Weights of a small transformer language model.
Size: 19 layers, width 256, 4 heads of 64, MLP 1024 GELU, vocabulary 25003, 27.8M parameters.
Training: a variant of Adam for these matrices, 1379M tokens, 11570 steps.
MLP neurons of a small language model. Each row is named by its layer, matrix (up: input weights; down: output weights) and neuron, and shows model dimensions 80-143. Each number is 128 + 32 x the weight over its row's rms, rounded and kept within 0 to 255.
After each neuron's rows, "fires in" lists the words (lower case) most often at its 100 highest values on Wikipedia text that the model never trained on.

L13.up747 [135 180  83 157 140 131 102 196 151 127 115 103 148  80 182 122 170  77  98 177  84 137  94 171 126 155 110  81 122 146 103 158  47  68 155 154 105 136 155 161 130  90  94  95 137 145 139 160 120 155  97 131 143 184 145 121 172 124 128 123 175 105 167 168]
L13.down747 [112 127 174 106 158 142 152 153 131 152 173 164  81 125 105  96 117  84 117 172 117 120 108 135 118 140 101 123 148 146 108 162 114 118 221  79 109 128 117 178  96 194 151 201  97 180 182 120  63 135 132  99  75  73 149 135 129 149 122 121 134 147 137 114]
fires in: "in", "during", "from", "spent"

L2.up899 [130 153 144 102 135 149 209 161 136 177 164 125 170 108 137 102 178  72  58 116  73 177  80 130 146 138  72 113 196 115 116 160 125 110 127 124  81 170 113 208 148 101  90 131 169  96 119  65 116  73 149 116 103 170 106 137 115 147  63 128 114 150 112 157]
L2.down899 [127 113 119 136 142 112 142 138 183  72 131 154 142 151 190 141 130 160  57  89 136 111 116  76 160 147  88 123 119 124  95  94  90  75 139 107 102 128 112 168 124  94 124 140 130  89 101  85 138 122 122  96 146  99 116 116 112 133 130  71  39 148  70 151]
fires in: "but", "go", "so", "button", "beaches"

L4.up149 [143 132 120 141 153 166 209 150  87 149 131  85  41  94 160 140 127 190 186  67 107 149 130 189 170 147 114 161  87 126 163 105 118  99  62 132 108 113  94 114 127  79 134 143 107  91 143 130 186 144 116 178  86 114 139 126 201 134 112 140 150 140 125 139]
L4.down149 [ 96 160 102 135 160 130 129 152 101 139 114 107 105 107  86 142 160 179  96 100 120 130 135  67 140 150 114 116 155 163 126  89 133  99 150 126 164 116 111 160 159 176 181 176 109 160 118  92 196 126 116 120 148 127 112  90 163 137  90 168  83 161 135  92]
fires in: "a", "take", "different", "took", "into", "three"

L2.up167 [ 87  87  88 134 135 128 123  96 100 109 102 133 166 107 123 104 110 154 165 109 164 149 159 113 107 178 106 150 126  88 114 149 102 105 112 171 121 101  58 152 155  85 125 113 127 101 166 168 122 148 137 115 135 141 105  83 140 113 167 109  11  77 129 165]
L2.down167 [ 84 130 145 141 121 148 107 136 137 112 100 112 146 142 152 128 105 143 111 171 159 122 133  85 105  93 183 115  89 155 126 146 179 134 170  90 210  97 149 135  97  96 159 128  97 174 107  96  67 151 126 187  91  95 135 129 122 143  82 168 173 156 107  98]
fires in: "co", "john", "2014", "2020", "strickland"

L2.up398 [122 139 128 141 148 102 130 118 143 187 176 125 171 119 118  63 114 131 130 121 144  83 122 114 110 155 104  83 189  81 125 104 121  88 115 185 130 125 144 134 168 102 142 174 137 119 157 191 127 110 162 139  96 118 122 142 136 158 144  96 105  93 143 154]
L2.down398 [ 99 144 130 133 133 163 140  89 172 131 100  67 134 176 194 130 128 139 127 109 128 113 106 136 174 131 136 113  79 105 128 181 131 126  98  99 136 177 166  76 138 121 126 126 174 110 165 165 137 125 108 151  68 105 133 134  74 134 202 178 154 127 143 136]
fires in: "election", "award", "prize", "awards", "after", "challenge"

L13.up68 [119 128 109 125 138 111 110 122  85 159 110 108 201  67 141 115 110 139 117 157 174 148 119 167 161 199 130 125  78  70 172 121 107 119 124 173 122 118  93  71 131 119  97 116 159  97 164 115 162 149 128 112  96 157 141  82  92 125 144 127 104  74 149 137]
L13.down68 [148 126 151 119  90 135 118 151 188 151 117 145  97 107  83 182 116 133 158 103 127 154 114 120 111 107  52 119 132  94 111 135 169 129 160 101  82 145  93 154 100 150 128 104 106  70 131 141 175 128 139 160 153  92 116 102 148 120 160 141 130 150  87 158]
fires in: "the"

L12.up45 [126 195 121 127 161  91 135 108 132 162 100 109  94 124 158 147 203 148 208 132 174 150 121 123 153 130  73 136  94 108 226  90 130 102 114 107 126 136 154 118 164 150  63 163  88  81 150 134  49   3  91 131 128 168 115 132 138 137 116 150  80  92 129 203]
L12.down45 [128 122 158 139 129 106 125  84 159 127 155 111 132 162 182 145 195 144 160 132 122 148 232 127 147 152 112 106 132  93  95 150 116 131 140 102 189 125 166 131 147 140 121  93 132 166 147 200 113 141 103 125  98 144  71 132 150  80 121 137 146 139 170 145]
fires in: "is", "or", "and", "as"

L12.up817 [136 129 125 132 112 181 122 157 136 102 101  85 113  51 153 108 151  89 145 118 126 203 102 103 180 145 103 122 128 150 114 199  84  81 175 169 128 172 140 163 148 104  62 152 156 129 152 145  66 144 128 136 139 112 133 128 103 141 178 114 160 144 150 145]
L12.down817 [197 160 187 182  81  84 121  19 127 129 104 158  52 116 113 164 129 146 167 149  71 127 151 156  92 143 136 150 191 108 146 163 152 115 106 127  90 119 123  88 101  83 140 104 117 122 168 126 144 155 135 125 123 153 128 109 157  89 145 104 114 125 129 123]
fires in: "in", "and", "abdullaev"

L2.up900 [185 109  83 102 129 178 154 142 148 169 217 107  59  89 141 119 113 150 177 136 173 157 116 155 174 138 160 156 142 124 119 170  90  76 115 145  87  79 106 100  94 156 108 163 118 152 204 139 128 114 116 122 158 106 112  93 145 142 147 103 160 116 174 146]
L2.down900 [121 136 151  97 168 118 122 168 150 175 125 141 153 157 115  98 136 171 112 105  52 123 145  99 111 109 221 126 157 156  94 116 108 125  81  74 162 129 129 200 100 123 151 112 133 145 164 188 145 135 146 155 119 159 114  90 114 127 159  98 160 140 169 118]
fires in: "his", "despite", "her", "no", "its", "to"

L2.up61 [151 159  97 118 161 137  94 135  93 108 140 113  81 107 142 164 116 152  60 144 171 141 174 136 164 152 128 161 106 139 111 136  79 121  97 137  95 103  50 136 175 135 118 156 121  96 133 155 213 148  87  79 177 103 128 105 172 109 123 127  72 178 116  87]
L2.down61 [156 103 142 136 118  75 103 177 141 144 143 169 124 125  82  88 123 142 171 124 106 151  92 179 120 104 115  48 115  77  97 110 131 116 134  94  98 193 143 165 150  92 141 119 169 152 145  67 170  66 180 159 144 142 106 141 124 100 114 135 173 151 112 157]
fires in: "that", "the", "this", "ii", "of"